Weights of a small transformer language model.
Size: 8 layers, width 256, 4 heads of 64, vocabulary 8192, 10.5M parameters.
Training: a variant of Adam for these matrices, 196M tokens.
MLP neurons of a small language model. Each row is named by its layer, matrix (down: output weights) and neuron, and shows model dimensions 112-239. Each number is 128 + 24 x the weight over its row's rms, rounded and kept within 0 to 255. Numbers have three digits each.
After each neuron's rows, "raises" lists the tokens whose logits its output raises most directly, leaving later layers aside.

L4.down1019:081096139123080135109140168136123134114141130135136156156108122155096127150126144140107099118164176137142133131100137153146121141142101109119139107120138128124126131128150113094139143107119116126133086123169140131132125089162178112131079147129174101096093141130122111127085130129145139154144079121103152119096152112127080121148117122184161138094149167125126090130173151133154128119143
raises: "ap", "reat", "rip", "able", "ase"

L4.down638:137092150118110120098158119132119130141111134146134179094124163158153135124107131154143127148071074146137113117139134147104147127096101147109111118130124150107137103137186113149101107097123156132115136150150124084109122102089112128135151135136098128130119112105190113087143142151124122151122136145135154145155131148154127110138120071143119118115131108114165099172119163150128145086150
raises: "ped", "ror", "ject", "zen", "w"

L4.down840:159155163154130085138156153165122131163114135125162118092176159114149145116127104087136112143130112181137083112103137118100132133117119150082135123150135114124147114121168134125124118108157123133119139125149106097130103135115119129158139153117129127114137140109137167177147112115107116125113150125141123129145131120143120144140177104168145133146134123120123125128172105148116129061092
raises: "fe", "tes", "rm", "log", "lies"

L4.down963:131114140117121103122116179136134103077084115131163159091160150129136127116113144144152105091136159119161128141111103143147104132135106147093131116135167126170127112119094113141172146127120141117118129105107142105125081111092135116135141190158109106186128117113127106162168168115165107081123123109154099109113170139129090134120105103109157139130090101097150106163144131139077114105133
raises: "n", "ns", "burg", "ne", "sel"

L4.down748:124148083138129134167068157095114109156120165073130094093087103142104124124137172142110116136171151093174093139165124121115098097137119138147146128128141124142117146116123133140111131117140087119141125173105136152115144139084181126119100128074097142141132136111135142121117112161121135111156139136140129109173142168159174140191122135130096137141091133119084132102112117137139117106186
raises: "iev", "ings", "ief", "ing", "under"

L4.down245:142143121146120095078133146132143123078118119118099117131120115159100111156146143138175156113123156148089102152160145115102116082121141053114144111126133115070125103126105132122118117196112093155158113132133138105135134151109119084125126101153166138141146106109174102125095098147138134141144128139131153140157137154138172167139115149178121142124117122134144080131140150156135148154107
raises: " year", " same", " morning", " summer", "tain"

L4.down649:158152113121106141117125130130111096139123073119150135122176158111075102106139103108120130108136138109138132118132109136127133122135151091120083148128138097159176129131134137149126107181119122159112113083139129123106135137124123101116127205121139156116160134137147143088146153096139109146112135154105108153129146130143090088143113090113145167161150108136149130131166101171101096188104
raises: "ds", "x", "c", "ck", "ch"

L4.down86:126116098106135115149101150101142131110164145114126121083141096120106099135169121124109140121101125124156105122133140112102136132153146160106147107129123158058116118130126098094098188163089131151157098126144153127095129163138138158123118110087113132131077116182090105145118112138076102158136126139150108150087143127129146126142130175211135081145142097156119151102119137155150158120121
raises: "ame", "aus", "ings", "ue", "omin"

L4.down153:132132138120125140109105141124101170134120111153148129115094133159095138130130126135090176131157148101135119157092138132057121110102138124147163117144180155117205132139126117123150099126132125157103130121132130127113106119111106156096110137143092104141117141099117125115087113135116143154091131131114192103221151163158126150111107152131113141123110165092123086116123134098129157111151
raises: "а", "-", ".", " of", ","

L4.down746:178101111154094112120179166155101125164117123160150168124123121113104116123126124182106110150134120134157122161113126141138100124095103165116174131111180120135081113142124141115187144130111086103084143140131124120169151177112143096116104123110089123141178143122153135082101126142108108128116147125072115088158094092148125109097144115146098110139146119132111077125107139131144148166103
raises: "w", "son", "ions", "ors", "ult"

L4.down901:187119122128137117136102137158106121119087097094123129138133130112158141094123159123088071131141135145113196116097139118128097160121098125141139126137141119116143112130148146100154184084131144103092145115150141138098132141147109128119110196129094131128127122142126091114148146100125125103098120130131145118133158069115179100126135158096133116144152185079117092132167134135125149158148
raises: ".", "lt", "s", "ris", "lu"

L4.down378:160108149144123109155145150144160104152119121120136103162121131144128130108116151149138099131138122147138113144163133182116118140152149161145082097166154144108145069119134124147168140113171107133123142161079132143113112115107122115147101151154145095133153126097208121125136112147114166107138113148109131124153090133156124099138117144141149124193145149176134129133151155150142163124139
raises: " Year", "ological", "ologist", "ology", "ody"

L4.down427:133152089184140150141116105144111101166130145150141132131161141162117061110120134125121148169160139152137181133144156161122142122159154156100173164138164112098158128124182142107108098144157132126096158160092114128110137123104111126122104097149149103146148124141137099153135152136106132112083145128104094126122137146157135124102134122155140142150113115128118151125093137118125106149139
raises: "ough", "is", "ous", "stic", "rou"

L4.down507:084077113141113143112120065136123087126119104091125121089120147134118125078096151167158108141131113150122138166137116103153139165120134129118159105119126159165140150168112165157111110158135124165096170165133125143113112140136082120136138109122114146085141169162142104109105155150124108115128113125094120116093172101113164158140107160115067103143121128140144105107146116129135157138118
raises: " him", " them", ".", ")", " Edition"

L4.down549:085133101127141091131136153085142139138132122092126103089120158112117161101135160124139115131107128099136162135143124112136178111122102138096140128110150162152130066138129151165123118147118077104163105097163124115127110103100142128122106078120155190166137098099137160118126136102105132112136141140131145140097147095114137097136140143121091164134167080129111121149114104119126148150083
raises: " Kingdom", " States", " Arab", " Province", "ead"

L4.down945:143132103145134140172117150112130158137148106144174156155157142181146129127134108092104161103116138126122155132130126120127115152118121128153122159122103081115168158166127105087110116129104107155135152158096109138157152134143179080097151249106126134131100113165165119135118148151103162106057147151122116145145137137114136150089137143109132140109132167122187103136125141125104149109146
raises: "ry", "yer", "kins", "ted", "ting"